python train.py --init_std_down=0.0 --warmup_steps=454 --doc_mask=true
MLP neurons of a small language model. Each row is named by its layer, matrix (gate and up: input weights) and neuron, and shows model dimensions 32-223. Each number is 128 + 32 x the weight over its row's rms, rounded and kept within 0 to 255. Numbers have three digits each. A neuron's up and down rows have the sign that makes its largest values positive.
After each neuron's rows, "fires after" lists the tokens most often just before its 100 highest values on Wikipedia text that the model never trained on.

L7.gate840:148169162149165155135131070170095119153146098131093137145137090176161143125135159169139142156108076104097144131149123133109107159086152076158152111052126121088138116187101239160154123124153092072100140156133140113168094130051143109119199163133099109156137149135099142180173107120087110167125168140139138128124163128186068145088126124149141058102150098126153122067153125104089155146112115176144130138083116197115107182102155148064049150101112107138125143120124073176118178110126202143137163102056078125153113050090120142120092133152150116127089109078130101112067158134119088168
L7.up840:116111151065142056123066173133089087143094203170116077134087132097174140163133098132173114142154167082134119172110129078110144143141127099202132099165081142167108159151142152112166133097149119155099135133152134133170124146113179082128118171122125084101067117142104096180145126078127102073164195147123157119110144126091105171081140153080148094108075128077143096136170106144011158128098173063114109119082145118148112122126167112111126113145175118130123151158141096090204112159158124205073107140091088100104139180111104133100098138076135081153124183120133179105104140151083105103
fires after: "4", "2", "5", "9", "6", "1"

L12.gate281:184115111176146189161148109077148154111087135090164139148152129182142073128121137109176157118126073086084155158167162122068070148150150151079123146146100112119163149085161157117108146166167115115140112086132074104097084139134122128038159121124107156118123165138130083086160159195128127162167138083113119141155112138196121106058082134081139148114189139112186128114165114157102159154131135127167139069143093105139135108108156130116166119109091104133101096142116045101127094138181124115129122127139124076138112126119128133101083109095135147164133147135122149175106154147168091196
L12.up281:130072093097154144089119126144105218122131165180171124109155148182128129196141143068135144161120097108139152207147095180090135134156105156163109065114102128144122088130117137168159121100181176153175152093105187096155123135058103173189105104161088152115134107124132155131136121146119116170129139115107069108114157139096164154111119152118147132221107115110125120136179117107170172139085121072127126089128138147055070089118159123154116144160090144122129059122089131080109151210161172128151171111086095132141123088161092122126173121130094154155146096140118083180178058148120105129
fires after: " ", "1", "9"

L8.gate892:124089112126118156068102094102110153095124084107086157124109163122100155150111118119128092130116140171132092134113130097132150154122081145093181106196182142121160094178117197118095135091169072125147143138123121086149124142129076149110156090116092078152112151183122143103178090098113123076141185105121139100150096181137128122134143118156167092122080102135168165123118147109157106138105110200111190111131133111102146141127088134137172130147104173153156141122120145091070114137144153137174132175105129125175115096196089180106120142181127104051094168100164185139143178181133136120
L8.up892:153120142122108146059181186099150111072093119146171145174095143127122163156121128109169139114172168121075112136118110178135140150169071132111088116130070141147132079180171104192120146133123131133109111101147148105120155145122107097079145150156129086090096112132161100154145152165112108080186150158164127174140147143096147175204172170108085140180117178058173131094164178173203099106127143078139121155159102143103119111185152070132110187114117119110139131070147192135159104102113127123151116128151122151110070111180124153107137165160153066160126203141138155143196172140081134166
fires after: " the", " T", " ", " W", " L", " D"

L2.gate592:126082097155129153111090077130149143151144152145090124128127184188152086087140139121137156184085120125153170159139170116118147173054085107134039158120142093088097093127098127136166106095125161111163175066119159114153151150110119101119169161107083174090142164127132110123171127147120162129120109107135143141113125101095144162124111111119126112088092163048117095095071091154131157128172126153144167152147041123123145159145113085099097137129127165122131176141141136108150123132122156110075150137170152174133096184115111089098128125096106174115165092066141095106032083152118101106
L2.up592:126100094112164155131133104132097142102102160156096137140099160068127134115141149131159137115121101088179143154117143141087137147077145061130169116151177090119137123112079092152163105156152105083166102124154127202134091139115139077111186146123105102079087169178134093163127046130116221107185099135126123081117117129141081137188091150137101107149109132099095132151171092060135148143184179099111115125138118128111152128105158116125112161106196188162105153167119098157113155105197169173159104184129104143117139115050076085123138133111168163130187135175102116181062147156147062061
fires after: "6", "8", "3", "5", "4", "7"

L13.gate648:150124166142094160175117134060087086071106167133068137175166108143119136169159077109161106155154109138105120132145142157077169114098110150191136105126100160100084090124183139187142113156120110092120106115184154177134127098139129177100144096103092083133136111086121142173176124122119126146139123134188128117147061102158140141151148112130118168143146078140188165172095156141170154127097181139094141133200145118128129101163140146162077115110090158153136130090123076112164107061105114154139072155088113123166122185150091138129100088108098128069085100130106133159156095119107093129
L13.up648:163144093114099150168154164106111080101138176204112156199074139114065124199099090174117110183095093072128101210151133131119170121129120122191136105182184084196090127125129181124104121157116116138143092135111120169115129123173129152149116140150040098173112085130182128115085170134125115148128145113107138103122100126143141104124096141117073073099146145161155106132131144097143112131075120110142133084126113089129093155131102108168127127094155186094139091097137117120133161114090114089163135126109046114174033211166114154073076144135092089133065088114121141091177130175139062088
fires after: "1", " ", "9", "0", "-"

L2.gate274:123089105116124177119146142113093087156160117158100133105124084170130157181129160168148129124139081144069119138130163120104112097132106117135196128068156141170127139190165128214154194144172116116187124092093142140084087186169066085107171144147140146136092147157124081191113130100111104111150168072135140122160129148160052122162129141059129146136074125140065112142125200122118121143103158125114116118146113149185110107129156098092093111095141141140169100164077141108208111085125175081112130132133165086143121105153143113103083114071118089166126096168168062136089115119142134154
L2.up274:135134126128118108113102164189142118152190157122086128086147064109102143091111117117119165092152143156134122089127179113095035145132140108161091132128120118162080166162120154138152133207146139176120120094167096128128146134142107107150113176145184137119104171139129156144111097097092120141086105090182143107155140148095112137099133166132139166145083134156105110093077068140135124179128081146153081094149129130122157158091147139066168133115109077115081139168138153154114141053115117130127091154130175138109165168187099093072116110124151129161084165109092166141104119099163147101
fires after: "0", "1", "2", "4", "3", "5"

L11.gate1001:168118141150121152119126158208149152147163124130131045126125109163119093105172064136097052103160120130163137110117115144143076168110091059104130164102130173171117083191158112105129125055124178059072155089183135065170164148094121148151151171156177140075117109127119125112126096162133154131093143135144113088092089147103087149179129122073180121095064143125185124109039114167157154155097127159162109103155116130088137115211173169096149165116091152136141132090096137168134089152097130163155107098132110122120112155162050182100127082159143116118085102079140163198108133174135086110
L11.up1001:116189118087135130104184087105127107099100094120119120099127097136113143123078185109107118157182105132087152065112097141114197134088078197112158121111147065103101087094102130123150130185141222149149142130074165087077176151163134132141191113114083175167124181118074131162160172154122111152107101141111125129121149115141159092072110164138121069185167136078131054116104122103128130116136075060094143132118133141124089163096159144084075107115154109114176173169160038119161136153130095175146138112146076164130158165142153073186109139104093120147099142150134126112145101132120184136
fires after: ".", ".\"", "\"."

L13.gate212:126129122115098181071148062115097114113154083116104190164104127156088116107152152140131121119187200160183102082140141193136132129086182132092164083145135109145194088096119124138121088122178148130133100088176159106089158147120093166148102135158099091132115131104110109141147131175086151130078080096129120153092057118181156108128146173169109188109081206114146171168136145136206133096095119194182096144189146123114180156140145095178119111109068117108153099158068162174119148146172150214131105156112154135186120140125133088148078086140121147093113143127120114150112169165110126105
L13.up212:156062086159162161080121132113172144165059113092113171100190176195142135177128109128145113097140109091113102118102144112108162159142150130123160122167064135118153177085150145134110185122134086116125100025167080143103125095170097143104114166117146170060136116156224154090143136119174091088180120141055107127101147098081169128085107117065110174074144139134164132172115126115133111137139118126115123083127169147115073131076128083144116124128119171027158113108086133155098179106095086073147158176154100109138083165171157103083142105147153074067153155132078104108127161182128112125
fires after: "|", "0", "2", " "

L12.gate629:100171182174154132163161137144107114115122152134122128121142163125124141139136123155116147073143121153034140115124204139131127113172124120126177112111060163147175139098131086172180157127138150105123176119129170140130098138153149163126155099108141130127105160116211092147101133109156159166144086177148130104108165126178135174139144195167070124084157118129095112153131169115084115094144192138109101121081117160134137129103167141097140146172128164122102122107132119108070143095092184118080124168121159143068121078094186167095123107156168055138121114211069110174080162117126098185
L12.up629:210102143122105171148120199111105165110158085183131159187158099127188079151117123151158106163129159149129091152130119088050099171092150105107138131124129082137136129098141128196133120146130173109163133166103098170121098113182143183122087168168082130115137138163123166095129074150108079137134142146083112087134115111150113067126120165102117120146132122119085166115127177146091132150138161105092130118143079142090137136063136125153149184083143142122076164147105135154075140131086141148190108159109154141124109135141141166114098172103170179241113158137098163170183107134138046108
fires after: "9", "0", " ", " |"

L13.gate732:129161138029085106131176175168130098110151095131087123076114140117159140178107117103118165110089077175095140100131156109121173078124117108091086169147122168104167139094142156193153164093170146128137118154182164126144127152171106141145118072099156117188109091111040100155118071135116081133208112147187135143100154155135087148202164159142148124097066121149141083170162164118111141121066128144100173091130087106093130149129088149103125129130069136174157078119091119104106193146132206143208146170108150098145156092125154114114115107085124106118111120111160133141132153170130136041
L13.up732:109104090132101133085158153106159137121079139144142138104109149146155094181111139160098162149091109065140177148173116137129140109137107159177131180206120187078069132147125191140142117145117104106147116144092113134150105138184089210185142108111155089136138115129152185137166105110189041123153182234176095126106148128093153122095116123110163125082098147142091130149137152152147142101105102152175074153145116092157138138132080121143100151102108139170145137103134090129111159094077091148108098168129112197167184127179075128095120116068080065103084181112103125176109073158171101070
fires after: "1", "0", "\n", "2", "3"

L2.gate854:160158085147115119154124097132119145100119135143129113180164119097133100131117075119078125075136099153176100107142103103120125102089176104145137149080090138128171112115158148087112164209135167168138094078116110168180166133157134118119135110141130144146090189082141043178196150141099184146165132170111136064149096173109130125129134147099132160129163162115084111145075161126136154132123126123109148083155105130119118091076121128099089096093177106114112128077093187088146123161112125131161093170138107174141142094140153203098195124108112122128090110152158156056140131076151099119
L2.up854:180140157056165123086123135104147114082075128136079130202140165066172093099114119109119135151164183097153103121065076144060148183118095125191091106167152157098060151100115086146135154076168189130142095101160137147173095170100126136102127119123160111127147154155114104168099095089121106144124133177124146084113146086118156086137080122230106195126109088092109139098127113064102141139117116093132152085081134116125091110130098119172144154087124141063143173119105095138058158134101132117092089144080105098143222123126114102131142161074087139168119125094103147097106150114144113143
fires after: " in", ",", " of"

L13.gate207:109104141150071175124103150134147138108181149151073078008127096152122069162148008094109102136102154083146202088111129003141123154087111110165133118113105113096113102149094133146221163170187050107080108095140123135121177142159125093105078085122096138156167157136121109154124123126109124132126116124136157087099102159166121090153085130091078137143125117144173143103127148143151088167115163190163110154179184166064119183114174089086134134149158150137130116110106112162108159125121122149169191147085146152127099073193092143089136121144146116191111107120154126103119139103115127184
L13.up207:120097119134056139111123171137073145163109150122087102110121176226166100158103088105088139147088141152076139114086115150199110156124189047111139147131099096183160182136120196072149170153186175097099111109122134085050103121122134055110153143146130120155111089174168117164180106106151121137140121120125138133120100121108147119174186084142091118100147120143194126149121184154125156153120122124154077129163149076051127161150187130145103143114122131143143101163078082119134117117127072144144135114079121125159141092100133083075117092120146118158084097128113102132132092105088154137
fires after: "\n", "4"

L7.gate871:129094166109077178106185119121165083172147090108110099126142149166130046132160120085155185063126082151121157112094199138129092124087112155155199122166133141079102124169176118175129094120129157109114107153125180113107125119136088141164168123092090123100105129145144098130154087114145103130159132125132127160092180195161104177129109115164186187119094110113072093175123110131131118154130153170144046090190105135068106105113161105129148109188180176068097108143084104131102101085125169156148082182116169107099135153117145052139124077141155081188170111115141167153141117114149171119
L7.up871:206097119133123182159091127101122148144136152101105117116162130100133131152185100122171155146136151155138137115152113154080057174163123161088117051147170155143112074140078090127157122062083105118092096197079122145166109119064111124183173091111098162058067119093108105087084160138124113136091125133125160120066133175149124111135021151121104125155126095098159130130154108118160114184081168113094140090123156135115176091126134093135131104129121085116102130151115114120094110073114125112112079141126147114084149159162169098156110089132080148110160095073092170131176203136173091076
fires after: "1", " in", "2", "3", "8"

L13.gate440:169098154194175177089080149148160153135124122179091120176177183150126156160116159176077145154177082100188112109163203149054143105168124136153134138048157112088100156132143129161108075066112054089134104131146122087058165147140109092122152136111059163106129143122125139131117114088147154084178133117102121164156153120147150137103139148145106159124117149107120136058145172119083085059113153165126157140127145139117075160118127117085089142125111104087135106148099094036165146118125125129104132154056123165170110152170177202127110115149120133070116134116101079140109097182188153142
L13.up440:080065126192152130109119145104144156133159149095189145081123151132099151110092084125172111146129074102134108056089143174071162096127126146133088142164105152100126150122172078112154138133087157103126162132137171209079136105150184128135119101101145150119101122206100073144163204130157115072087162076138134120147143086155095165044073141155125132125177135076104116174172167132119060134166117135179110055093131146132071170131177094152066136164168114146122156135137122119139073183171169038062130135134105104097099127079135108125114189164162098109104160101132197144157147190134172127
fires after: "1", " |", "0", "9", "|", " zone"

L2.gate912:153102130120150184185127071081141140092116132123136113139104134116132083115132162107155162136128149087159165093095154121127126126087137163101122066099145145082157060079159113126108140139086087103184106166171121162099091115131119102133167146099103108172127178129125097181137147191117111122107086128145151180110134159110137153121162156129116077143093105130125143154135172190109108133137102144116140165053168082137144134124133077107168168075126165053154143124141131119110126138194139111133106142142157145086157116133138096158181186094127089157158082116165088110164167144154089131
L2.up912:175166139216150123096188089075166166195067111096104147098203143109141123149163080079118184134159165142156073126102153151142127098109067133178134165098168127100082126177166140149180111155133187129112103137112157166114124119096129120139107090135122134114124095166128089138116113127156099121116111161127166130138062141202105129096138177106128157145147099071161152149170089156145123103116185102163153155139086208123102135152125215121110148087117116124137099133112057104090109111157131126099119131031073169158130172183046159121113100110141186155108108087169126162150139084146125099
fires after: "9", " |", " "

L13.gate764:162143085094078097171119177163118133124107147116102094129116149106195153092135093103079139176127130166123142099146131151108109102129161089105169151166220133119083114147077156174187094153147152095159191117167151169172106094109169169138123170149106122122055134165139125101123106136154114083104120125179070183062081155128125089126148098108143143147136120102168156079091162111168160159123101118148111127202114127133157153164151155134143142096136144105132147191157130185141155206138124160155081090118156110167165177119145118189137173073111127127135166135102152192061127196117125179
L13.up764:107108084127075086076047192128127139149111145178155175169157129077131144140086103171140114109123122146128102167132136100131107130091123045155129162123150125176123118153081122120114138097080110132137122115143149157132118095149077124077163131156076108121115156106127148054102128150172094126101147170083149134135090073104114115098107060117155135129156098178043196179078133090103124097189165108103144073160079176148123144090144095081170156157136075203148108151169116097161115108135130084106099119075129090083133114133111087161131096066106094100120040149109104147144078140100146143
fires after: ".", " This", "AT", "\n"

L7.gate234:153107131110076158120181114142162151165119212089147149168146171135094094097123132123147089088171092104131135113089207150126115157094143121114099116076114109149135162141030138103115180169103167136138119117156116099116146100133147108136068156142121135113109126163192126149064124126136070131174140143099112094122086138107080102119123118168151144148114152070095139205137130171130144181107162110185165082110093101104102106182144175120096111113121168080097137114203105132152111155152135121148137140094148126150117099142117135123103154094125108093149136122120095164086126117119158075
L7.up234:130112158171155099157161158134100121130155153166166143150143123145121101157126160129097130170179194157144130190109103096145122119183109134170067141078092138191044148192134161147154150155098153120126086168179150083118114196127055128144095095146100122084147127110147130129129118150129128210131132145099149154123076087148153116134111170096070133125112191151101137176087154119150150101207149104132098118118173140161105109131118132144115135132164112096039086052101106116165141133119099114130186088142083146143107079147104090196200107078102134167129050092018099178152110072131119148
fires after: "0", "2", "5", "1", "ak", " C"

L2.gate978:132116159116133133078134158148116181193144154136112111141100145145113094176113154130111163131144121095197174120116108107142065145148145150160118154086096142136124093155127115135107124135147107092169152138163119137107166152154093113093167089137158092109148109146125151087071068177171099128127172123090143123106085122191115038125156126105114092189140108157107069123111101097121165126062122120110130105107106118171099106101086132095118148063171126084069147132069144154138144169226115181161141122109106092154116146184102087066147117114148122147166191140154088157130103129120135137
L2.up978:154094121154110091097131084113122157144109100231108135182138087145097134112151116141152105100123090095122130123133134133117107116179179133140136126164144146119183137105154203107119146162181093152175128138171151161091160145066114118135118150141109066129094066133148182108089090105099106153161194105080129131092106138162165069106106142084133113173086124078068132131140075112154172138105102114138090109164143125127141177120068136151114117146159117046129145198141129181136153185172180114150149148099147083099142132112094085103133116130124185101168111126097143112127107160099092058
fires after: " |", "8", "9", "6", "4", "7"

L12.gate918:124127115119138178113103104156075176137175114134093105066115127141161136177100093152113107140153122098153196055142134156145114063099087100125154133075136105116187033156118129179149155152134137110162147141144165113168106147111140195096151117092111084185061180092145077173178118111086104188110120086154133139018157126166090133092146216123111145154186169118088160148149153115128109153120098122187171099086138139123156113094126105033145132126139188137099134077091125202148156129203142119093106174144111149112164106107117161072143078196173122192095184172153140109103133129117115168
L12.up918:098216089115117196109126110118154146108165101162113076111154076067141138092160120089134143111147135095128110105184193114098141076093165175182112121137166119104150121119158149089146130115131153144141102149147139092069058097088136176143165060122125112098072143103088102076118079160099128117116149058112115096135148074136137080112184197090111173148130112142089138086107140141118127123129078054103176126150142129122145100150132177111095145105145156194154168113159146136152119127142073066096081106203100124131131161112209127145056084165143133102128104190179161105138110100109120104
fires after: "0", "2", "1", " ", "3", "4"

L2.gate18:168110105127125165173155114140104133118145106114115126095141182080135157121126085120177158148146120163151130082092164067160106175117121108133116137072133133107091122136080125135091168124063084148095139157140081145149076135125181095132110114083123082123174166052059140119130120109097123109101124161138113029171118197115123142098158142135165152189111173111093116143141142149163155139119145106126114188108129065121177104077121106069116120112171096089142106148088130111117122121085154154105167140162092186088149131109109138140144079168102150163159142080154171111113165141097109181
L2.up18:111113146120153148132170119105148163118086106144129105170090103059122106191154122108133141093112159089131087191158129150168155113114104138131087106115134101103114102134183139130139144168175151110128130130114134117122173143139130043111166070188124114097038137122182149139137104093139105149154145141147135195130113063181193153141188133208077161147128089140152167117092176148084130064135083054140126103181173159155120122138130148155142170159120141089113156131061169135106151091137086141077078120138121062132110125098169128118155137092171190144081165156043079102176158091164111171
fires after: " in", " of", " "

L13.gate720:185173092103163130109062151129137132093162167125102149101114145142144190086134129073134128158162118071143099168147150089175124112120100113061145130153174151079134178189064117080155114163110153149134167065125205132089165184140170115134109135208114114171151130152105107115164117183104142127176118091138146102123076117118101068160062119178152115094127115161094102119075094125118105165131122114153119158121139138153155153136202125161094121093095081096143097094129119169179101160097140092128189089120151143127093123128147144060102121158162097139168132135162069171113118110146133162
L13.up720:112131155124078076150158103123133103127125113095099123118134094128122139085165159143129134130176140172106105091173153160154128141117108109126128136163117113177162117101099190077082137214126093122120146123140187155170153094214073136135121195123162090169077153121074138113152130152101159134103158157109165154132077124109154100173122103135105129133123148132087063126073147134176057116148158139109097085156122098129048178115173096149117168099150113125090091098129077112144092141075167176175110085135112094104142108197143143120103120088093134153098068216141117110117119144176117112
fires after: "\n", ".", "\"."

L8.gate45:150089132151124084199136100122153144150080139154091103098090104093161143107124117133098136147104144157141155103026087131095135132144169121194099080087140125120203086167115144177157166110178186091164126129109147195093100142164080202084104114122144159122139188094144119185116142124117038130123125137102129121137126184152143148196114140093127122105126171120136128121159135094128166138162163149159148135180191143106148085086128099143052112159149094196133172084144103130116122175096176104109130079137121098118158139112124094166115151062125140152114143151112106222090120119124171187
L8.up45:141117122098084138120114144162162204099088152102109130171093099128122133123195073114119105150100142146115112082135106164124076130118127107123073152057111115114081122100152163178112111140114155127091159149162109111121057133106209165140127176103073109090093094152129051163185131096083105159057123132130117157146083115161126182137145149113176127106108130114159123147153160138018161169152157103188088136109174093181206155100140102167154134107165146109157134110097109142184106156048080156115103112113104176130155130157176084101105122137149173124124130152067123136175101076109070126
fires after: "0", "2", "9", " ", "7"

L2.gate816:157161164117204160204110190166126125088218089113109114153126162116146142127106145102157115134137116110084160108167093142136103112205075138138129141188108101124111167137108133112098144164094112124050098075139200109096145137168119098086078072099090140143140141132191179086087105135100116065153104098157153159134116143170158161107153162143148105161124133140171144085143141140163171106132164087149122056148158176148063154129187136072052146153053145132166132142059132124173115082151121071119068128133103133134105160149131091132061016097173144167148135101111106182147143140122167153
L2.up816:130099121134103155141132154096136150119094070196113079101126090198110155103091146161108091141122167078117143157135122156117136177118157090136094124143097149119108138086158153192114179151143113159115115134135105136150118057126091110082139068120102093170137128104137175145122067216111134154131181116069108146144119081110170118167150098138166086125094127117097224112108141123145075057148092114102110124119146107161105074122119108148162128111083153182141136057109127120149148109086089122115119112158103118130119165201135126059095133090129145121148150089098124136182186177144135109
fires after: " ", "1", "-", " \"", "2", " ("

L13.gate939:140119144161173147153127119111163127098158121197239211113119148184144096108120077151164115173149137097069118098098127098117172131066109184109116112076125112128099143105121125142079170128156140126113156072194099106101132159131100146113147121154107111114184183090152176157149146151084152171147126129166114164154176146178120105150111115132144086124125104111119200182153129133082157079137132095129131154121108090077162134115179150100122128146101192130144134154057057075148168125130152137105090143151100132109148123068113056106110068121165161122142098112140093171106137155077106197
L13.up939:105111095135155130050088150092136131120142142151127121159164141127121116167097171119144123138156065139109139137162123181102100155163118106151196067109113107116135128135142079175094103127142147076154074091168130160155088159085133152090146107158113174139100101121195092194103199128101144109131143145115136184104167142126145162131165130137087165152052150119111115137194186145143105146148141144084127155156080208092093095131164047074161180097068134093139171097082173116130205140169177144151218122142134139160098078142147088116167186112103111139149116118040159126136154108191142122
fires after: "1", "2", "6", "7", "8"

L12.gate268:138089130130140172096174118150164106073153128097112153104125098105146077062140180136135151092113136156119155134118152146141113114075117120105118138137101128142142058120165149152097063053140094059111143116134129184112101133139149131152142146134097127083063143110066178103153081123179128173148114112131067155145126142165181118104135067171105139155123107109141123097162166150141133129096097143147157152090127062134130124173130134113085087069144115147121121091121186081105136159113169117078096142152116142128161153144130108160145086141201119148126132124165143147172203165149143055
L12.up268:155138096106139131125209162097114103173122150075174122074162097162074083149164135100145121162094154107125132098096178092126096133157096112101152058130100134178072156134183164143208150152155158146174116170097149144153153118125150143114107111158143102133149092109049165129133141111081092115094154154111176113085131073130053176137113125117115158090150186158109153182147107156140113101092122075109148146197142128144131190136058183117143105152137118147136120167144162121159132133065101153129135128059157101100145145144149098141138141122161150110104174118111111131026114106150140094
fires after: "2", "1", "5", "0", "6", "3"

L11.gate154:094063130103133116165096090111145095090121142101135121114128131113102150135110102114151151134092116185107125129150141094109149138131075108084082152089146122077063114095057126079154094122136084092079128126220141166143099152155094124130127106125076118140115119138159153145125171131152110115165187097105162197122186109153084153138127175120130111138096122078160101070124137179103150176078141207130144171165151145153096149179155169094154130127071188074124158070149133134109178108202179105146137105117161143083129128150121140138162116111173134145079109071093115156124127140107174081
L11.up154:122131083154129092136128162173089173124098085121091122148141095192185118154164133147121128128106149041147098152165145122124095204113188162107126124175113143161130151171128115144133126147179137119179147123082132186157164088121159121105093090110159037086090043147156103123107159089123094146152181096125164121089147108108055102129106122063156214135067141113086149143110197155144108144063138177203098159217179122180144171159086113147157116126148135122087136141116142202152128076127105151204135158146140056166135192128098101077136142119158134160103155187137110097163125105157087079
fires after: "1", "3", "2", "6", "5"

L13.gate954:064167098088104095144117162118132152125155136123129147103142144155129094135148124137164109108117196108085117148161083115095097143142115187152124120141181153126099127155132176164181155135187110106056114090158101097119137071148159134172174060165169117166143114078185119095121170138144175187175099145183116176132131136083154099178143122158077106151153157121153083144095116172170176106132178096126167162166118107125127118129123124124102114127125120094101112163093047071135167101079143112122157080057118116123119196159095177103085142042118121162141127106098114129132138079079154093
L13.up954:093136136179043118154128105152154089154146183137154155133136120101130103102111113119100083110131103135157183086128133158091157073108151077140179121149118137123031193140180095179147135054188105118133140099211145165188127069187143115119115117136088120144139132197121170114110094142103121164186148113177082127118114099104083214108160097160114103096115178138115053148174194117147086132135105093093125150140128114078101136167189121130135113105168125055146150086126128149137196079095109180156107180132164150086137097195097129071095175079110141139111090130084145151078126159064142096
fires after: "0", "–", "1", "9", " |", "|"

L7.gate90:090157140119100126149148094135129120117094158142139150118109134146080096120144114124115162164131158155102115131155174150126113095118155166112141057090118168123135166140173116142127133198176150099161141143187156149123084098071139084083193161096100138094140068206144183146184158075113107151133143149167071083154136139122148117125167114180145168154137110196151201127225088108151089094077145101096147150108134101158122140168137089132100096106114120167126122157129135140125087168128160146097162097105167082121127101138135081105096097103141086148172151171149136181119136167155131131
L7.up90:176114132179062156146115110105172155137161161140099192138137111177136116136116138136082140125155105189135116151117126149103118182089134153154076126070131108147133141012144100131097157135195151162118175147138120114129141109008168142106116139114162190131131126149213163160125164119119117124133178136105179100178113099145108141140138158208161132151064130088124093126164126125120136141114125098119171109144189156096079134104152125155126151126186127122147126109142141155153126119119160130140130118185150172070129162067092095120096149146150053184139173121133135163152154103137084101
fires after: "0", "9", " W", "W"

L10.gate924:136147122100147077124120130139151153142117143099153082091143113093122098119149145150136085157127124095104143144130128163148078138134157136197188143121165185118148064156086119119130135082120113135166156152132146090150092133141170071080239152132060114136143146140115135209163119199115075115161204112107126131130127172098128183129069176050139036127115136084157153168159133080128154191138187186105151121173084089068132095114082160098167133128166150158093126149132086152111132138101102122106155113135081077091219090142111159164110084163150086138138148108138175162080092128161163085
L10.up924:124114066141204141083112156158096122189137133159129130163112115096087107127141167104141070141143111152104132141136150144089121143119136107078149156099102065102116093118072125136126120166146181147137141128152132113122091154083173149217119161105115135094138142178129136148135107121130125144093115111118133103136149099075125115136075058096132121158104096162034119179147111149062153094149157127106090164110089088123148127104100108164142142119103099116200095192141098107139162137160106127107141155158135124135151127103105071071141106124130115086140120098166119131155134175122148088
fires after: "2", " ", "3", "0", "1"

L13.gate970:105137095105160057134111100123087169134190148102074097104113140081173126083172180153098137154175117120188149166181129162096123168168092128087130139090123119167162144170125136120182088066173126159100102134112193188096144162103195146085103126085112150072140113123127101168169116123125149151108219136182158088137191147126135105178122156119128090152147111099177104069140144168145118162157080122111126176109163189106123157163184113108077125077209138155089137140085162117144132088130179098160147134114134149095122156103172136110171148158136069133091097126100115163142148119170149112
L13.up970:186084157111059149079124118148163178062153120141132133145117127121142183129134133070163141114110080077110114087134104178104128156091162102077162152175107192120146096159124108150096128067167168081092133147112174102148122123161148101129089129115166121161118062130112129083104079080108105122125183095132083179128150147121166114072081170076157133117038145114159090150108090114109142121154134140149092102124089071141081156106106103174134140150108132163123169187132127108126100116135134131204057132133107108063118169090088077100201092100181134117074117136154140158142081138195124090
fires after: "3", "4", "2", "1", "P", "M"

L11.gate966:230135143159113161146119113165125152181170165089127153128111139103155138189136146072153137127103128132148118156125174164118164080138144157153117178140145041034087086155086188122152106144187160153128153106099162130104147075080135201140103104140072080135133164145156053176177116156110117208129147110142164141125088149135084088163152119112087088124171118100151079102151173177113065169160142155161165133093137160100086139099116110101131074121176104115162119147179162127104123179163115112130122122102080119138120123136138133135163074088100114152110139152075132147113128075141094135
L11.up966:116098124058101137087070148125179172140141190149130133170147131160060176115117140090118123110137112166178143166140157169120164103120171117157127161163113104115119167104156158147127144126146116133144172142091172150100112180086166194108087102136102162129122159178125130148139118130099094147177148188144128116182192083146066128149090090103138045154105148147145133172108147115126064141127121170180120181151176198122147136082167131107158158134173133067140085183136155117077102205174130127113107126094105100145146129134109147131140153146078147108105144091128061126084113143136090138
fires after: "\n", " (", " ", ".", ":", " |"

L8.gate36:171133139134147126114121164138109119131109149167107071130102143091066102137105143096116140162202117147131154131087117153178070144125096112129143068151139120153138050163144132067134142129077162131118114158112198148114144105137102144116219175089087093092111207114133107165083088128087086160126136110149100132096108145076131139190151046117212126124128077165091100151110093115198164129143133091069120071147111074158150076203174153061166149158165144112096123175142088110122132132123125145156077125168144089139179145159082090113104082164072090163111174141146172113129189107211182120
L8.up36:114162134065115170113107078094157152192140168142148136099152155163142124095166158119184141133105118160148183048115146077085112087167138164093169089107118116129073114179127086136146142155075121113089103167067138132171113096120181168134153091093149107113129128138114152167124136098056135086082117105112121089109173123050077096166098092152166161095129099173106149154147143147140149114080053154125117100138114202138079103165095176078122154112123115098113124097145098158111147142178147107147049157138212145113121178147168176120138136134130138076093130081116074158093143140156140138
fires after: " in", "1", " In", "In", "3", " the"